Weights of a small transformer language model.
Size: 7 heads of 32 (1 for keys and values), vocabulary 4096.
MLP neurons of a small language model. Each row is named by its layer, matrix (gate and up: input weights; down: output weights) and neuron, and shows model dimensions 80-207. Each number is 500 + 50 x the weight over its row's rms, rounded and kept within 0 to 999. Numbers have three digits each. A neuron's up and down rows have the sign that makes its largest values positive.
After each neuron's rows, "fires in" lists the words (lower case) most often at its 100 highest values on Wikipedia text that the model never trained on; "fires on" lists the tokens most often at its 100 highest values on Wikipedia text that the model never trained on.

L6.gate312:513518452475535472498525512517526525535534519537521434491453464471384473511500512539528532418416502478534549443583481462518452469525466472503524506538618479447496407499451441482407480487540421489491486517586537545409588543595504517489486441502538566513467459552507537444542550499544610487423562506450441510465537439574493549449539528564439474502533491558601518429504546530397515464553
L6.up312:508482499506471432569595533543546577519420525409493427472553474424542493505414580404581480459493545548597545504570512501453460481558476567482524529535487533492552443512533501454407529651471472568426465555490451542405554527525489501469399484480567489444444522478494547432546417539517550596504481451380442576514511471481494468533515437488468508376538460528472484576503559438473574500537
L6.down312:452442514490489441480491428553519526466532510556564402450501445482469506441508486453541503491474637370472445490511522502394436517521560516600526486467594484525510532530504497475509456402520537590538531500561566454510540493417476614546435425432468534512537527540475430455424408517581538401424562589535522497535522499448451516445559536534574546520496487497523493480477465524537465534503
fires in: "an", "this", "their", "each", "one"
fires on: " an", " this", " each", " one", " their", "e"

L5.gate293:433484526486545409524395540589432516522545487574529543442589593499436549535478482549512506500538545543572546521476544538584498562545539484581588509392462494494452488561496516427475487371455522554513518470565485597623525563500486448562326526436412571520435460504530470578478511549535476460404523463480546552525559472422528421443536437506495560493541505539431520513552548486461505550436
L5.up293:531491569619488547393407591484551573437508454475527445552487533502524498529503488508477538483517628631506404507464472549496464458449533530530457502555534516570564521510481536446536508437411520519516490561419525557624575511527513488443500496490468450580551462502400380526492516469533455535511540431454552441526434470450510516457471500471485561516470520443480478469545509397494480491506
L5.down293:549527456468503486541536514557512545509413459495511565510546565558567431500519499467569478443383493530618482447480417544509506493420468467399579452540422420530579472512426458447504472498395498538530547553448502474461587447449425479498511469505503488479540479474528491490506520432541486499352499480543438477471420497612504499428463477585430551501477459474471510506521521438644508456566
fires in: "that", "because", "to", "reveals", "by"
fires on: " that", " because", " to", "als", " by"

L4.gate190:458495480468526514557489530520489412494500622499484478376463532573562521489397499570509524421499451490613535511500534581487517627466540470493626458515476474500472498442559541487514482528623480490478596498573467471556518512539592525430434520455532556451435582531466501484526446523519472472462533454447546492506579474537403524576499571558562525563364463472511513502525662487546560418523
L4.up190:500465444456477481562521534552565581461476444375492543411567423636487527520423486513479442443494452493658467501550613476488446515472499426587559476560483457458561551390541508552516548636569579532514528431555498522468488451598537504463471446537532539448513539551432504515552503602486523470504567508473467439544489430464440527511452571435507510470427465520502546502377531552525482492419
L4.down190:434501384521547612546430489509500561497550477507465479466586395548524561551475545590448547516482492522492533465522595485445545460521498418523455501586555436519450576540438564528503419544504516503543484527593594498469490565463454524528516381481510459448451537460479451516599412555462492535541511531433467505557493513514488477503546466467530496475490499465472469449474545414409574467505
fires in: "the", "that", "following", "of"
fires on: " the", " that", " of", "at", " following"

L4.gate64:541498495536574506496447539474567519486547510532547524443582478550435453533419554458535493581417490514469444469558419457476519470522575456467465513586595545374371473462453533423554426436510462521575526414448493418584455474519531545520501471497476492489569528484519475494494519492486517470451462443491523517448529596570451492537490479521410515561496440507442494467558486540554521494522
L4.up64:615404468582599485417548403580530555553484495505471503536595445536499461520515484490529419489398506577473459628547447474532525553523463516567476535623495495590507476519479546490583455545538523471576439502378481494458499523470441533501520572563598466524563438495479500517613530467479622465484468522607458533497436514504417456512476561566462509532427465459473503564483465523419452469567
L4.down64:392498542456493449522535521527558530527402545546506567427511515571492541474463501422401477569587514505490456475508514445408489574431516514449494509519459511553540398545513470530551568516511507514486499515476538499470527524529487489446552538496548463421491488506517514456415455506536454491523504481442490527591555602558505558441528511629453533524392440481446514512406544456437461494419
fires in: "he", "she", "there"
fires on: " He", "re", " There", " She", "ign", "oc"

L9.gate28:475476489557544534538546531461538534500366489503471543477518513436506580419570518504545445503341499492483577473520478463515522470465481527477483579515483511508513486593419428522546510533482520500476606405457476572482374514481497534526458582505469620518487530488567551488481560377500514543493487489482461454587546414531438471480526594569464513539438461482530404543454478534540492555457
L9.up28:530441514499475526485456512425515541573449520534519496467477488550533511516572480550509471494474512524397454486490584524534532550488588473354552621482497521519442490441493495493454421511547465572573604537459473524518388509496483483526455554493468535573501398382542563502502488490492450517571530424559439482449439526553525544483469464530545524596430507457456525512407564674399518534467
L9.down28:479479616467467489543484543504465527544449429540478494530506427427509454457516535428494448549485465530582512475483521439472468515462491504490433507594541511414575555501506430537507499578481523445503512531503530583468541390428551508427388459518526459504448501524412491489544491569525512533496514556507539596555508465591463498497530450482555689602546509615514481566500471529509435549560
fires in: "of", "among", "than", "amongst", "at"
fires on: " of", " among", " than", " at", "ong"

L4.gate304:563586527478552543462543525475626484560522496471479523557571453456620527479501517459585446491437592528418548373462424593512482484473485526413533490485488457530475457454493444537530512502562519514424468558530504539462559490485461468526425448495378508538510417511517538404475510448429452457423458511503589586487532494427515492486525495484480569532520482550580536503425489485555483478576
L4.up304:527500593506435502633543506437646479477491580502566536508515453516544524520536586523497527481457502499506476529467489565550556530478445485469439424517421445444509474458502506543520439495547530477482594499504461636493484565423498436548509502492487539484511499577524557496590482515461500474569456437603497584574521443452560482493568517535509585557602544512577567500453491441378464463545
L4.down304:507506459522412481480542502486396414487483413521484502518584515546466465539508592392518508426434531439529527501433511457491427400561576547452584552519563495466543522492487460451504513462486522477457593538519570640524497446538469443522468518424485442473551435513471510558485502508600455564577453529469515459462563525485501522540414495488498561483496557532585535520428586545467591460513
fires in: "of", "about", "showing"
fires on: " of", "ing", " about"

L5.gate526:508549520442515518530471540530511586470532494447511488477504403394497443520445399443514498526515560456556454496556463505457421564515493525609407427499532524553545434499537419502505538589522422433427538526457454447550386547528548433514512390548485495507472566506488432519426547512526493508517487478458547539485515521500458502425499434493509478456479395554441516491505496438498496468474
L5.up526:522493536499477444486487499562460410649459525523519461532575480471470562485483442520517477594573506447466583531606487524485442519512422436516491478530449527503378603613531539515455558460514476487467499546541490546516520537474530543540482489493516520411552500483518422457397571477433503509404583533474482444464469498476359577513519490356513525455473534491487507519371503479503514510522
L5.down526:488522582496433487539494513556450586561436499421454490500506497532483570515430462511464500475567422529475602527506482546511489328495594496618442415511518542426488486495466542553457467541538491574482622466474490416478507543505428456483489533443570505531492608584528534510538528508536454484453572497497544509506563521485473501552528452544389516502402559640482569578510544498448424477430
fires in: "the", "that", "each", "too"
fires on: " the", " that", " each", "th", "o"

L7.gate505:485511555519462471532488468465584543562525525577519543452543579615447490505497504424573525571452468532448567411572472493586555512510521552481481373336509463554443471551436428585469517466399441558485620581508493475471549558481465486470492474546560526614504456528467464487526498522504483466482509537521462439536514489460518528493518531466470475543456530564587530494580432465497461497520
L7.up505:491520511563425528599559488429596510433461472478526569532505479394553513527434528534526495499529498464463533418472512541448499484562516572502576546543472547541515510563539430453521586509481555492475430494470495433443491474466545481488500451414556592535501434438447370448452526460411477628468525470545580525458497527494541583560490578502549521507547456517485457493595475445545516523478
L7.down505:478490463413526496547512432516496449532502448486517500507570482554468495497483490532461526491483526513518462515553404555573467374557555461558462465553548508515549501549527528461427493485511447541514420485534533583545376503467475505520476542463478329436466470555494458400568473455518501477483518546478494529461507529444503489431526549526475305471512533480480490525491516510559543498473
fires in: "may", "june", "october", "december", "july", "april"
fires on: " May", " June", " October", " December", " July", " April"

L9.gate203:481516429446572535507481483592478525492533535341589521488477509462503443444490572405527589646476475450445479431466537521492508505537463487530499502374450496553554523595545524500476466468566405476433530498552468524536505546396570447467479519541540522526504430565429486471485437496520526587522587479434481412396511524474515558475503546449448578519491507543556542411513525489442340514463
L9.up203:476567443446527569533471466528491477517481456517560354483551527497561388489547498397447558549607485435490493475471528555564564510548464528421394448652479429677461434424467432535445555514462468440540608582428369556542455487471444548559474487473518519512468520472537542510537472453546441488467517527483479440501461507475543459426515480446436625497463508522503512461544507516523402547443
L9.down203:444483559480432427462468456518584592478433447502531577454442482520495542518403516546435503514480507527594455519450494428523489536475472519414543505586437588525490394559401530549479514510406440531499494458489485583438583548443573509555550516569451453546453511473508483511521476461515547506494403527567499562600550494517523570512405504603478546553521389389484515499518482501514524572498
fires in: "well", "to", "by", "with", "may"
fires on: " well", " to", " by", "s", " with", "ile"

L9.gate393:472447537462555538480599398503534556478545519523569515525533471511505461473582550531478462471520501528447417450444516511547466558501573482549456478508476475555507541391457532611571516567479531513545527461417473393478458429540438535532432538444431533553431509507513407514487386598548472483531538540492444498490455572502469574554405532527475509510409407441424465547424494408582432461437
L9.up393:444544525525527523572513444476393497550447475586505455593465523597556549436551385539463471584507569524421549460436484522533498512470585492453518562432493451457491528505364490383554461443535485543452581372522453581460415504499516544583474508456497584555502482489505425532451503562606554573507494416494493405464426461537551516461425410534493468437522441518499568560469528538600397530390
L9.down393:477528429405548536434478498552517565513459433405452537471486549479575496506497531458492521534475550470526486467526555570546483501446437513504452479547531366484620500468582541462517452439477472548427408541592515475548505494530445511547430492499468554431546561509433452427469491531566449521492462534494610433442577520426552464514547531507509593503544568450536515415526478396517525548462
fires in: "as", "became", "of", "appointed", "become", "elected"
fires on: " as", " became", " of", " appointed"

L5.gate310:420567496485493567590528580582585510506497444551464566525473494507458501469512438515435491518423534497439602445522414453507528479541548495515528524511490565424540551396489529533525529495458526500623538466480487511551487468491497458468365546513484593486498506511651527462591502482493502468486544509445482490488585523501581495487481395443514542465440470438532452509442475537502463405515
L5.up310:454526587529485460571362489629557569465562463592588545532571528570436535524463471475487455464470439497476561439560554522523455520448447495538498494497511626501547495423466488481514549516394496504513572480557498477505427537516453460505433417528517545452558475473455464452466585541540482585441541571506550492546494508501560495578516502463532522592431531539488480516499507538516534447596
L5.down310:479480514505581457451447465462412439578459600589540438443440522587494504495468487495510580552458492522477505552434502475450503460472508484420534554489499482424556484475495445545484511526483555479444539494441581547475529486531523449625479467453539437546462481461477428498394515542555499519590405465482390463554514466500594426490513517593524438474443451502432489492414516536484536497612
fires in: "of", "check", "keep", "thinking"
fires on: " of", "ck", "7", "ink", "eep", "5"

L11.gate542:534604503468521519535524562542516509480489539433604489487503448476502518480409572433380572568486488436459534531527394468562494528486393514479543379464430491524479594432597439516515559578545534484456597598522454536547546518533496523432435481549501419537463542548485500522498502453421518579544463592491505451494443464403533458430473614501488442571469575510534488470548540488478517450436
L11.up542:521549509521417497508382448457472484545511516500399520533524471469528429535450426528506423447510610414473576492570466504453444531540484434566417542602586501544511505524488439513482437448460533514520450553518542489615411563510500440511422516428538489461520472461420450456559437589474512514546477495560469467483459593491431563459537606485567533495488491509479434521447511538544511448498
L11.down542:502582547514442469453479503569471536519357497453460518550491537597455524549584573501575558554559503561427613487497482533512483409388503478571555468500477520611536450486539564441542472390447485484514497574471462564509496466466562509539496506483524494556452516499484438525470403515547484549476524494533520437484431512528520440495446444473588508469490503447502557503487482481607526489541
fires in: "april", "november", "to", "june", "january", "march"
fires on: " April", " November", " to", " January", " March", " June"

L4.gate535:560490441515558555471492483527549513524511537465553405481511498512531546540450514477457510506458497637412459556459392544470477501440540501487562539476583547513489446453482424583497446537568607493434433409457539562475499509522586428517567407495495488466509510539468499505519507366408570514513501401501450555550369526474483543501502469602485515551428425444506527432415503431545543512525
L4.up535:546455439502562481511484436479597553480480517461446431489513529512517436538509511548470465466429534412525472568485462524467460407446522498458532516490539539511483473404461526458541518517540540661596467479585442568415488546518456344516571494476411496616524519599456492522551575515494577463541490416483500541464398615476484440519522451563500438570438438518587534483390524504506519563479
L4.down535:503474534479527570444472489532508446436467443490519513536574546559553422438558596464486439511533549563474495449428503490506488558388531445505481553475485391381533447429516573505556439497435503529511489467457477476451541538581497429532501510442495575499483481446421436403499520526546624448519505415530521463381497520570449460483557492513494517522557498513536528450511539509569450553525
fires in: "he", "she", "and"
fires on: " He", " he", " She", " and", "He"

L11.gate478:467476487464560554573543431535438520532439408417515428520568471560504549549527529449389484462451498479428485490493445543454413543540601494456488458421465599534511518484470529579495552428534575393430539431530361539613485494563474495581498427561470397532457452507478540459485539566544501512458535481523556518488465462450516511404530446436480560550478569489476526498466462540447546486432
L11.up478:429459481444513497414422520499546466527410461479486472507584463454536520476523513472454451508429507496544535504548536531461563505491564448440446456581384444461566546539457467578465534560555388418432555493437524478522523482530395526540436467466389428529463480469471468552524518507498506474518481556562478589521483457486498522494447580532496531478516490459600580528479465547476505533455
L11.down478:541494534602429467573594559399499483601502401457465551557535476549484509464502482602529426503546480484512479547508477535454492470541508437525590538530498547514509550471445486554470590480501400459447512597491431640517530546532394502573578521530514530475500522425614474515584417578511528513606563399463538541527490453496515552583511503486475466495537448458505487490492512481495477505502
fires in: "under", "during", "such", "after", "at", "with"
fires on: " under", " such", " during", " after", " During"

L10.gate460:489514463424559563524475450563479531459594464482449459528558457524519469528506488494486462446465517504525413582475525524486516499535437537484564502514518567409478533564464466510469461522423467538424520417595499543433452541482401470566434512490498438578417461413588453526475541554428513575470545448566424487471408526477487595481487470532550457498537490575498461511509492581566525541484
L10.up460:447434484466548542494436453510507558428525447466557540540532501496493524492515496535541467508380490539504614445565439421438605521515446479512561501463400440468490575524551510519460482416484470532424551469512423615465435525520583578477453514426416463564478435519487401459485503545452492557481548434475514517551391395496540517483448514518386410524494595556514544437532435510510502527451
L10.down460:484490496527492512481516527492481436537473473446576518500526525469574563365437545490489550495457456558404474527526543520452495527490465554431544511561535526401442643609476594486508595465449582445514500505403543538541460474581529455426451516419485474485484550535471468585549483574538422472562544470589477457502551546449498500504542406463518532538471469442499386479505469555539491498566
fires in: "such", "just", "justice", "seen", "even"
fires on: " such", " just", " seen", " even", " not"

L6.gate240:606403447480531511568474471577553519582519469490545516535488565496416491539436536492482432520514439599527525514460461524473490524457517572498488419538492492539434541406437520503451463546447483564509463435483543441528495360503479518455514467442521488437436517500547550476476526414576357480519532446579477419616533590573494507466396471461474574512520458421562428464411477492494440457486
L6.up240:480476575491488467500461509565554470463582502388492464520495484539397459474483493564425463528473481514508399564417428564511559497530527437495465465554436547511543556583523535583536572467547529542475551522475599509481494391447407571481551491475549552534474514481480515411479580442449509518452500490502508471516490449506429525419484529552525473406444544442529516477479529530568570410580
L6.down240:528538369531494548619522464499528531555472426502547489524481460482510476511453427582493463554500418594458520462528467563502517508537488456456536495574513559396505429473566523631465560485488496534515512511518445523463555493475472528503449467378494512500463538515538491460523480559600478449594519471555420531447557535559499499490497508503495493484487476467438511529503390456575579538546
fires in: "a", "an", "the", "to", "released"
fires on: " a", " an", " the", " to", " new", " released"

L5.gate13:488443544522503519448592476540520462442552471578477486451562460477479505464524526522579492480494561550570546513552503482545519526408486479536479401391479537495477519428416431502591453497537546520421434547523441499488500548578581444447511464538562488546496552522426417457468442471508537519509437562548527528492482576531496491547405479454584496488461597527356521488412470516530560555519
L5.up13:458611462499475549565454494485479574467551409484551549562557482502571549536525523440551532509596517446547485543522486547509453517505505480593577454464510437412497538505508506568447454423448504547445586552475540424399502542566535511441529509466651494388607522515462404465578481531548462553490483493553438432529532543463556563536485540514473404479514568501488478521611464524585459502494
L5.down13:475509511460462520453493500527510567508517481527461610476505408399526506461437406439467532429509550553461569464427586505514437460491535481547462440572487496554537594550508537538515400472480516432404407439469524524501520537562469439556503443459446483453624556523564404522493479550503472544506474431504522567547598594540498515494518548551554431535376497470511482489442517538453494440403
fires in: "n", "may", "october", "kapri", "june", "april"
fires on: "°N", " May", "ap", " October", " June", " April"

L7.gate62:470530507443551568540480475556467427575506458517517424505572515511419529562473565527510603498551510541481517500436479556410462483548546520502512499507466532574505462490517492506565590446468536460466467544495531520482407473465472499584505408515421557495492501484452556612575576571502485554452522524478570582458396509496547427476587519505449471515393602453418540515543607458479565493580
L7.up62:451586527531451448350531546509533459412529497468535401421542513524459479480513496516483437414583533463525483472535515506480474507541484474440540492368493489404481553477515464492499524506403511471463573576606542493524359449457500455500522477579419472492469430489523546588608519463661373494599506456524441544477426500513485574464400526394463509534496535531489494590564495438557574529544
L7.down62:471516508423557524628463515452390468484489501489423556524504544459542523510491494480518444490526567479484516545445504448459461521466472449580468479555514495489415544502506517613553517400576503544547576457472491442532477549468519513579539524461471544530494599474565492472486548394480568419433477514457492543506473493534483526390443658528498602449527364514546453499441467437506415424511
fires in: "but", "that", "which", "it", "chikkadevaraja"
fires on: " but", " that", " which", "k", " it"

L4.gate12:517545506468532457505478539512560532420461534466420446465505574489546518488478417536437483489565466521459433519625406470553450494456457419573483538476582485509532500453467604481442413425491553546485528516451585518532580509550447485533419477488564414427544520479482506546574436476432554473448465476552569562447489464487523487502533490526429504404475555483466447539460567523437510602538
L4.up12:485526437554545487476526456518509556504439486536507542527545559524539470487610436433455477487412380566444515484558476600548496600422472497447504480486543539514473471504535494406492464465553563492460437542395556433512472396538420493483559435527490475555520421532441557607585567466488550493467413581587596482456513561535469556419534520494451610527401471514539445399541484533402481418473
L4.down12:459492521527471437493529500463549563502486408493515566599489606535444512543458587442490585504463490540455490506522626516476439513446493464434523609528528504493521415466412488492528509462473543556531474442487522566488566537520505510484604449449523441472569536611558543375591426491471550434508456436518512553551508572537469554475450481363503460525533603536484534499562469541511442494536
fires in: "would", "to", "she", "may", "should"
fires on: " would", " to", " may", " She", " should"

L4.gate265:461452609520599515562494557486526406514427396463594420516473461527425491573526562585536490423483494497548521521479437472540512483480526543483493564446491504476524520502527491492454424568498446464554438448438412506458491411519598525469527536487472533453474409506501526562512485426440452457510470594470571463588553527572583602473507580553488624509501498465360440506547507490482473513502
L4.up265:541483472459512428589462388529495503440418516493467501527582469598466430484579532515420439521516460470462541414424453473479437509416540496585483464473515405481462466456525390492528552515514533450551458459424518442542568450515507551532486511478449521460512441483589539538426472461481402570502533596478559526490486603558521498527529442472499601472524513458484475494472474485503528571451
L4.down265:487546590501502549592463490508482476463499417542521538608523511461500580496526526494511517429450462544514491517458500499436398537589541523510541506621348420472445555423552547496510463606566385450522446487447509409469452433518504461491443552532498528428572511438466473519573551456392499477472516554493503511527509526506503446640453442527451444581473388490421473484535455486525441422439
fires in: "new", "of", "dynasties", "news"
fires on: " of", " New", " new", "ast", "ust"

L11.gate25:554542477473478553589516526541527549468452449433507549540556484497410551451566434577521419526609471463584552559461416461500530530493543519438400488499432351495530589477427521440511497528437506517490585479499500594510527459468469505452443515614536552565451529461456449503481605359514481420497562496487529440527423521554485516417520475559425539493412585416527474507491531542578450559470
L11.up25:530509507526465472497490463516468443529459531533627468490493466525521472507488457483515594513545538511486520523500517607439457547409594470427542617515498475593433439515459428582516502418475573459494545440490418499481515516527471447578540427482424630484451519545531530620492473516560538437524537483404488528520638579471516585470486465473488554570488484538555537547438479554531491530514
L11.down25:384450387488549497460540433540488538424487502471471504588453604489495477455400554441492433445409534531421518484454575344591459480511434576615523490491485508479528471446516500543556485460556462422466449529507513562497458544499518579514525550408507507528461440547509459410402489547425497561444358424494514463499492447485549436498408547538424617482478431512508515527574484467479529508505
fires in: "of", "among", "under", "by"
fires on: " of", " among", " under", " by", " though", " and"

L11.gate286:479489533538581546489512520495475582462510583522474450556525551561520476472462569472503516540446537489499544499567483445436470452581433489526521560484538473492503499459435426509459486426492469608509523532520526511522509488477573469450513478435498468526613569525494521435552393504430477470587527520499514534415519679465477464516489404507307435470560532497435553524513511531570474496486
L11.up286:471561485544501558432481541501511492511405495542455529446510538506449627418499514469415488518462481562552432502549418554510491516494510593486524467469414416516622483499522545473551519538459434519539515405458491503562511514536485532478545632458449431452516439544494504431534533549446447506479473404495501570452499460541406526464534521511490441568508508432459500426473495542530457545438
L11.down286:453404446509483476462507471484595452459570509559443512526454531481405492531455590542410532490508426529535515521477554467466416585446418451490456594440526549400433582447484521554485506463519545485547444571647518493521507462538564574513520461425476500443467509431492467520611498379474516482426469487507542497551589396475435503562537500482499528462490553546542494430441473458391476458634
fires in: "she", "le"
fires on: " She", " she", "he", " Le"

L5.gate320:478489431514455410451551493609428545598526473479549523546494428464519461502592554510538449480534514468501506549510485517384464413517484475538388620488487481482392556463491520511514542458441510517484536508476486454592471537444645469527545340544510557479544503514508478521601463512509492520522502564479549501503534481506455523553549525443511502556477533542580552523434462439481464455502
L5.up320:420525576464568436528518460490463458479473521490602502494486576527513529449354527473482469520514570482544498474549445493535448598450525556604564461472463493516488568519454555424505499549459502422500429492507557562473542572481528394510446478526485598362387495474539503408544503470461464482500508507490515573527409520441502638538516475404516533441465519495435476516511576575534528468500
L5.down320:578583473376530490539516526602524423556556414508462489502546388508529507505468539410470479605512458509393513521582437617479604507503513538515544458533502564496587571548499592516540452452537558514557542558512430481575546497387531545429431404500493533473545601529530490506514455477521532475462454424478510500564528512509497544426431527523473491454440416571552604508538567487499502520523
fires in: "this", "that"
fires on: " this", " This", " that"

L7.gate361:603526454509483514548476554511406550444469553490514498484461583526491537461496547467538532408555539533543569522474460401520546524594379508397608409513440452540422548471514469554536529444404424527535539526477521496560508569512488564470536522552450585565438480468536466510529463507452505616452615473399506509540556411506500474452407512534462478528452517537569457454543476505484421487546
L7.up361:468504460521443610526480535478577528522519503534549422582526422534436383576454449496534434508450442570489443555472445438426481509496458534520557481473505513527556501506533617410478521476556573556478440484483513584496534512519495420614447507506551546563464557499587487527554429528589566598533462431475431563548587492440480488558457590552542568521539482469548477459513475462493535499511
L7.down361:535528461516548495539538549414527485524491451503530510638461432487495517482422499557492485479485554408464561523483474544462448518512512534410396462443519535470404520455478414459549440496521508503599473505557604524557438468529495532505409521499548573518428543530462467494407562512504428416550553609514521465486501482510499546455482452532466593511520453528435467547432519481533525548452
fires in: "of", "several", "many"
fires on: " of", " several", "any", "al", " many"

L4.gate472:604470458521401494505508425528546481505523371516497545553413425506481467408551517506492450493516452468518499454493531550459493513551514415456412456515484424457480506549470480568523551499446480484544445512393499468548488448537580385495451393496540583476575418448521570536524486469481513579522530568551469526543484593529446543504575452508450527501479453401552439534457436514397496522486
L4.up472:486504541558503539531494490579518557573528342555541544553454551474495592462513519469453580539513511445471501500358546545484413455387541524521531570451518449483419515447450419545448498505498444456507543470400546477546491619535527473462497465495466532455568440469639479463541499460467443527506491486494536467447525509487591573458491493578439575462441486460422472516474416527492521450441
L4.down472:532577489510486565498562530500478489505502481402534531481505533390462444434548445450454522481471517436446566460501531407489505512606609433483423527490439508501564517534437512600444567448584559401507626460443505488469530421517505484614509538499460543434587501404407476530574523481563493476554451514560528508526526509466475478526505521519454511506611554526532475467397555498533443505557
fires in: "of", "quebec"
fires on: " of", "b"

L4.gate482:558596413496445502553566570435624551489505512462496454528488450423547504598528503582479512445495533489444535556508418495428426591515452489428524440459524543434449477482510528513575507536546504459487493415527528458483483512563537499466468519505417493434518463510403473444441541571646596551468501503515416499425387508487457493584476511527467528477526493537441444492418511456490491542587
L4.up482:548553449476498419599589572530552485539530480432511499551521456462428512537545504461463437492466514403474437569507482531486513422451511421474565465508540485419420545497522444421584416552415467479500431482549535526468530533594566446480452476523542483488534468475465528548485580453585494533418519470456546384490447461531465533564452499548421516561515538479437454486521520485535549567565
L4.down482:522507578510508559545523531505508556531518339525494459526464495537471443559585527526529501480439543460453502515636489542579477461383538428556540444418591465420497536554526519468483556404419474474534466414548496495526474556539503441559401509577591453508540568457526544497415507497566585485461439525512569503431516540491442545580537522470443520510547619579440540521505499539441578405509
fires in: "best", "that", "first", "apps", "higher", "backstreet"
fires on: "est", "at", " Best", "ig", " Apps", " first"

L11.gate58:463449484505468567556457523514498380462421489499534576503525448459511558515481609420525507523483574503460473520505547518526413491508567563456542545432537465561523467453512472533455474534367572472468615494505481500456468516510487463529367611523387561446475453472502549498458505530511458552531498420579470552550399454464439489558410540491534521550509517542493486561472574477559475554486
L11.up58:571566463523482509501509553545523545494464547511425577441567467437516494443489573547558504566520435592472536418450544450410480531500416458454492486458476527502569476474532518589420526455493541463489530427476523562493478576466464438531600612514495535565470487445494450534578489439427471535435476425432493485489497573558450566519489534533565551522515575485461344547514505463491509444511
L11.down58:488414475547546441438560561541504503543417444442535519581521491497472516439507414446545512558552519483547519509492588492481380488530494472465475502513497516521432538524537434392548515552487498526466539431511451518535500462558513559511460384505417416524511450478506566459507461508520532536458467580476577576658470437511520489407453451493510558538433490573546505537427526486518533475531
fires in: "of", "than", "at", "with", "about", "approximately"
fires on: " of", " than", " at", " with", " about", "imately"

L4.gate107:496464464579423455613545480471496514492505547465564494415494531476564588500573573444581586474441520440499592537530399425462460536507477447403495485509435543519508513483543520538598446452545584507615447468481502557386616466514424492558464428565500504454491471553543426475534559510475506510412469542525488466454530560418599463457490480469604499532476438491566491541512553580447478475545
L4.up107:568614430485479512557621468464558469446429546451482546451481530445485524409586545470518582504494480457494543480500433373535490533587484576559465494478458460604559480438472498479458494521457528528533442458513418521430527410499529537494486516483491514458417476494456455406436540449519509448503447487495515562449437501437512441530533535512598537551535473523556518495493409475562493563520
L4.down107:575487467500443576582455471550460521529562500546447380480495528445503479512460581529508518531474529491501495517395505534487403483501486525452569544620495454502610520495559500422518502508516503424399576483496449606515511518484474488579469489487510473402428532499545554532485442490442532505507547454595575478545540472550413525518453485443486453524484497491522520487437470575462413512481
fires in: "on", "about", "by", "century"
fires on: " on", " about", " by", "ury", "ed"

L5.gate243:497454440573556565556544437547568504506469492502501477412489519490510509485559556503523459520449509398515535508559492507438393420516557500570446545471531535523532513519513497559428519431517503500554358481548419411539461504473628541445369494475360447572472413549538497475555524511543529431532490526564558517523510480557555393552445404424505543528491487430491527566412517490521475462443
L5.up243:468471576471419533487468485490516578462471458520551485530543494583492447525531546598522534495557521454517492484484488503461532585479564509572483468593446497461496539475439589473422509519464433406550474516581646577403610530481448549503597500437501537537513558478589497477484534537480509465515479574421536396489475532437485481469449524445463457458503506489579584472558500461535564319496
L5.down243:579402580505463577522452442500530503478623468494552434410561530581460606457478510468537460548563520576397506506521512595476392484512449511499439475443553517532474421506536537521446517468454469528512562501502550406548473567487593612507441482481416518518576437451438472613493545556496478562457589452465536534447489470590468459508529469482579488469430488510501380449585512524449500523435
fires in: "a", "to", "of", "too", "the"
fires on: " a", " to", " of", "o", " the"